config.toml
vocab_size = 6370
positions = "rope"
attn_scale = 0.125
MLP neurons of a small language model. Each row is named by its layer, matrix (gate and up: input weights) and neuron, and shows model dimensions 0-191. Each number is 128 + 24 x the weight over its row's rms, rounded and kept within 0 to 255. Numbers have three digits each. A neuron's up and down rows have the sign that makes its largest values positive.
After each neuron's rows, "fires in" lists the words (lower case) most often at its 100 highest values on Wikipedia text that the model never trained on; "fires after" lists the tokens most often just before its 100 highest values on Wikipedia text that the model never trained on.

L9.gate384:151109129085147166156106146140178142126148120123142144114207120099148178106155129096144133177130105159134176172128090150132113111142132148113143123092164139116094127088112104119136135143099144133141149147123092127144129140133096104109162115136140146108136161113125143142183076095153144120151119138111120174113140144132123139131150176106153116127116096167150115134114132107132122140104125109138139164113089146109085155155139177120125073119186142142157130157048135099108107140130120116125122174120109132155088108139136108149096103137116140160147126136126128114129159128143118121
L9.up384:128135106137110114133117102117136124143168127144107107131203129128146131125134130110152152150126157128130123143132105182149143116158117152105131170102147155158169117119115150141150143188158123113137116139124086139129160155154148108114119118149161128130151182138093112116119159108082140125081123135133138179165144125116088132145136154127112058130122102156131126138127124117095122149102128120158120143135137126086093132121136129084142062165135137155138126084107195118079108109112135110101146176162145128113159135140178136118127127144150125148099173151118125130126130093086168137
fires in: "with", "chitoniscus", "kitengela", "kit", "kitty"
fires after: ",", " K", " Ch", " L", "K", " k"

L4.gate432:149118114141127166176139079140160122109127087143139124062143140143106142125106105124152145133113116141122152166151144175114136156172095109158139133154119162146135148125179118135136105158097152121149108112106146124111124107125124103121086125106111119124142128104119079118150141166132122140104143140087119108110167128098146142119143073096140140134119146152147122166102085112114114137108134094155152138126121118133077130146090152179095165100120108141148132144142145133103121186131156140104162125099131151121126126140129186128089140108183137133101133145126187159113129080074113120
L4.up432:129144090133152102119145079123120152151131141132130135113122117114100111173152106089128097113128110149132160121162091126133123135127121159128134153127139185132120145104132161146139133139103099143136152126155120101125141156128083140157149099114156139123149180160112128147107133137098104139117132109139143133117153088129121171137118163108152105144115108115123104084106094119193118141116177080140068123140134177095129135127069156134101181127181150139098133142146099112117094104111106140163130186148151172115120128106131159092128164118091100110109123128101172135124124092151101123
fires in: "the"
fires after: ".\n\n", "==\n", " ==\n", "==\n\n"

L14.gate432:109154131123118122110131060114081164083123136211150131152124158140105075107136181115149140152141138109090109127125154093137140148113093144134149144136168110134143139116170111142110109136143153092144121169137114162107138112186110125136122142120098151103128144101119093131122134117102153121105083143118110147117095126158145169153119112177087155130132137116195103125093136105106120129127141111158139151145092119119157155130166134113169152067141167080167140142105125158144111103128099159130142146143138102134131120157144141129155119126139104141124124117150150111118112109097117117
L14.up432:115129146152136139128123136120118140107202130141136135131120118158132136125160085120126122143109149102106129141123107161108151113122063103151119136127152148134111152148119131121123149136105148143134148088129124170126157171164146162154122131118153062129140156110130164131167126165143092098152171126125117115122142120111128101129149113156113136088125091126120078143118117137104114096060133141114126082149065125132093110144099134123117097170090120140134130150122111147116115137146074153112086091121124116146153129084143160176141120137196151093100118115172127152122167103145128107
fires in: "a"
fires after: " in", " of", " from", " at", " to"

L2.gate424:154174137099098094109162097140102120175150113141133110143127101156067121136133125116125149114093156124152133114102095139104141093161111127160085107134122141114101137135103088142151124132062124086141090161136192168136116122113146122116111109157129116125138153149086108087130152131103116121113106099126118123115138151163147142138136123118105164113062097146149121122101101174131131128131121137191132129133145127162155123148131170161121135127124105108100094118121120186114122124123107131107137125136133153086191183126099092130132107123140116152152156129168121139148095107109110129
L2.up424:171135139109115130123117138171141110125111127154148135122090115136121148123129115116102123113080214090114118136167094158131159111074146101113130141144133120115101122167129137115165110141124164132133145085107128131151129150147148105090139125117137120134132139130070166154141171118123108107111126090124123144156127102149087177140100181134158132139096118156114133120140132128135136129119143131141187171133179088161093126109091121111111087158136085141113127114088126132132083126127146093099103103100145136125140152121110165164170144159111161126134151114162095119130149122090115165
fires in: "canada", "england", "parliament", "scotland", "china", "conservative"
fires after: " |", ",", " in", " of", "|"

L5.gate95:134113173160135131086125136135142180107170182116140080111131140179108156131106113129149123087097121153174101116120111109145132176154138101174144116112093122161150139147113119138130106132088110150099094158114102106087110135121119141100092115131147135119127067109106068095111119100160125139161125087127135148094128141156149104138103094132123135108094148109114102119129090149144133098097150167133124167109125130104166135172125134133073146137126129128143087132095095146153118138136152174155109131130131151154136132097133112156136139173120101106160119137100123108112101106139149109
L5.up95:150144158168101122162132128132145140159114131131167105135124149122112109139120119113126147158098161158114123153116122147145089133132124124155116037137149120144076125092138126142150170137139136116123119106158155088095090137119132153168092108104127084131069109069106122085121152137100156159110101145110143123125111127124098156116165126132101175134149103099106082121118145129106119099121119126158140078179135155130079155124133144105113143124132100091106157118115140137171114117151163102133151101118190134133141136131113098101140133112115149115150147105103114145129148158137172154
fires in: "he", "when", "they", "however", "after", "who"
fires after: ".", ".\n\n", " where", ")."

L3.gate114:117123147127118146146157107138146098133134140150150114135147126104123106139146115128131105134086123133140102104139168115093157122127133104097152127089104112142157103107121136075080142137118118108132121079147168088131085144132147121096146113136163146121112123131115106124132173148155129069137092102113101090118124153138126130103119167196119133117108133135096081114097112111150112143065134085136150106118112086157110149119107095136113123105124112121141100193111103124147126059137109103132086148169095091111133164132081123131134105143142133103125111102131120155096119066120128105
L3.up114:118120102133130164145126137134100133118115157116128100130098146121142167124130082131109114111119176121098140112121148104120103122104153093114112050122134122118177096126119106110113098113141080129145144123066170117111107126158124111108150100143131138146166134161112134092154122126148141144099106125125121082070164129128133137131117143135144120129137129131177132105097141148150091102116135075143144087124080097184133143113089109135100150100116108105168111146081118149132112096145126102126113162129110123124150139138080164143124059105111102139131086118147155097118133078121131106
fires in: "town", "office", "fund"
fires after: " the", " In", " F", " a", " The"

L5.gate271:124107111134133181149103120121127120080116122136111123150118132152151126133107130135123141145100157150137118188091091169163138134147135070164126145120120113139137166090117121125136150140113128115102119158111158110133087128112122126124163157129108113131097154195143125120168171109155136165119122124105142142127124149130097090156141139135147083119140149145131113146156120153130149183111144130157117119115102157140063129155172124153105125137108179129085096116129131118168123100157072094147127146162162072123130129131071085122087144163146146119135115136149121112118125158122172134
L5.up271:132145131102108107117091165140140130133108105137145139112124177130100125117081112167114142132126139106154120121137142135120149170122141094095130092133127140150127159091146149132121083103142070163105144118074109110147146144128164107154146103119107136149097102105160160080095107155143106136147089124085156156101149108105128148103132138123156133205139172121150123128108104157106141143094151121152155109119149153141100156099125131129147114132122187134101110084094119138179128157096144120179146122122162104107135079137109149109130147088101141116106173133107156142141123142122119149
fires in: "he"
fires after: ".", ",", ".\n\n", " where"

L4.gate145:151072143117141140106119109131127141074117143135169135133130133094086129147122152089134137167143130138130089119134126128131107102104141128129113094074137100122114116149100136139129086133155070132103131158130101132117170149166084136082106133114141137135097053140124172088140099145072168136118077136128118105142109146134091136095122136121124094108120148151126118128148140119154110121107108101141120133110108149109161156151122117078157156113154160116153127164125128191144142156161140135099079111101148151148139072105158135127108098127137122133159135169107139125133169136125114130
L4.up145:125145141116118146114076115153122141162138113160139121152167118127112128104128138091087121107117151185157149144137134125150137145086152119145092117118149143135150155157137132080122149127120117190122135117158103089106118092147112072130142125112143128175154126119097127113134159122109117094129099099147099098110143113151114091145160140092153150159115128111105084114180113139113098134119095160151131102144080082092169182105177136175119089096108109155127124117135086143123137141134114147141104155120131105107154146146066091151137145136132112118136126138112130139130138102145103082
fires in: "there", "however", "only"
fires after: ".", ",", " B"

L2.gate321:162121131079126143106155073094132163128143142146150135109133150131117118144135124149115146183099156127081116113120132138116106106147149139134175118144123120126145146160124131132126108117124168120120076126169103125137168140142085188150112124174135123147126118154126107111128114150085137121155176120134114146064090129153161112078163137085133143128111154116175104136094135080120144140133122118127103124114106106110136110111118167116112140105157138163146091109152166080118129121114141151124115133134119141130164154114117152105114128091172143159117122108113120043076126137137131107
L2.up321:184128182133089140097158108147093145121168123136095166122119134142092127125115144124118149094108105112103159156158098121111154173092116110109141133138094105173125127137105134112149127139109116095094069153133170154114113130154124123109134103133187086127145134100138087098092163146129110152154128133127084146102141103140098108085152153109131114096128147125085119130103110132152134104121151154122090128140101094145148107156128168149144151155152158096182159104140109120097128130145150140124166091136115114125123145122130117082153126122125087119135151148113159126094127119065108132
fires in: "in", "aguilar", "enric"
fires after: ".\n\n", ".", "-", "==\n"

L2.gate22:114152111127122116170146150130171124156166132145109158143114142120151123125092056176140134131104138118111091134103155106089159167160096129141120140097158130158116170148142087101137093099129095078137142111151144158124102116146116163163117123108145129130126144089071131162106177127115151089132149121110155145152138119151128155184139116130124128124112147136101121124155171110146097100145153109169140126108149113131133153109147118161105115138160166142136171096111156117154129101135102136110119157152116107155161129123066141130153122136155116138093105140140086158143090091138139106
L2.up22:129097106137123128142155152100161120113122146132100122158175154133115132128155094067094182105127129114141179099103142122094088112118144104126113120090141165112109162120105129133139192153184122111122168094116113149090165123164140116118116137145110137115109118112193129117133107145136133111122113142111084145157149168098122098111121140175138141099133117088099110129138118120155085089119128065083138136126158081102116105137125102090138135119123109114130107157107129139134119088161087160133118195121096127156127123121109133117127121125091118130131116158104104107118101137120129127
fires in: "as", "faculty", "catalan", "mussolini", "several"
fires after: " such", " F", " Cat", "uss", "ever", " Th"

L5.gate24:160138129148117107156123114147129139135161143085122107086136134133163112120139137120142145089139188134116173101116152143141139149164166098190140125151089136109115146134106072131118105145109122126135117175126128164160114094137101114128137121143121108143078083142145081128121085084137151144088148121148188126124108094113152180147087168150131118140146132101139123133118107128121154192167163118133115151143121103112136104113116115158152132135113188152118156109138127167123140102155113098133154156164141116141121149145147101117150135143139113086142121120124129146117146118171095176
L5.up24:106119169123150119128167082146144132095113127110123077108103113152150128194135149145096160097138126177124141090099153157135149128128079139118129144149139141132145134114147122131140115101156109167122141134125164132113138100129088146140094107169107154164125122114105107137123126140060159142098134112121134134120117133131147125135143125085149107179132131155150128128163148086083116080128141128121152153151115139101102126138139154090183095126096130092099106138115155161112137145119172157179140121151122160130128111091096120120132088175096173135121127103126109101106098108120175144
fires in: "he", "succeeded", "preceded", "to", "joined", "scheme"
fires after: "-", ",", " sc", " where"

L2.gate511:141146164124134116158157120154111124112103113161161144132105153124102111104137112127172135137105123130069117158156108139126129124099080166158105136125087116101134140076089125111186167093127105127117124135102141102143129116131132090084111132135100056143098173110115140152114138104066119152089111123136144140111103163157108129147098100079093147135136153132121137099110156147161131116137125126162133150157107175122172126107116102168129124135182131142140108100119152140153092123104123148093140129100144126130147118117157106099104106151108151107107107133157105115142080126104125091
L2.up511:127102149108062091123109130133122119137130149136140111121133157149117138177127134153088172142156135168148161115161132138120106087142134099188120149129124137097086097134122123135094134091115099093081169104170081148141147144118125113153107158159158130131144154157159105119162120165117124113079125146092097157135158118119142101138146124166147137136119114142108114129125155141136148103171109154186106135119085113120147114104099100132162136127131083139136117145095167132132106136147135125138110126158152109186091120130101111134145150106090135127130122112133146157102106152100180169
fires in: "they", "you", "we"
fires after: ",", ".", " and", " that", " where"

L6.gate48:106183075131128095147090091165132111147142103128133096103127129138135141106120139127106136127159110148118115110137150105138131133117194087170132144174128155150143156088134119127123124150131157119093144123107171138130080162143133119127136086143118137117180153132125130119126134156081139132164159141125106141123133144104138110070142132110131108127101130131122066100145172138095079162143165091137161105112142096127105123136143158139154107131095126119134161131127160172163131130182131138119144077111101126080126141126144151128091121184106149094149091148117104124122096121143130136
L6.up48:129131136138105137161146117169139130124095142114132145140139157133145119141074111118141084116159103133152122116098074161127122145113111125119120142076140151090077131094131093123143149154150157098103069108124117142154127107112123144145157101115121131143147124118098115137155108084124095088169139135145127120096126125119133132120147111179126100105113135156108124146125117104166112149103141114166164093139094132126123113141151148130131175140105137101150129085108179102127104111131139118154144200146119106108091145106165117130097164083123148179088150150148142197133133114158100142
fires in: "4", "3", "i"
fires after: " ", " \"", ".\n\n", " (", "stant"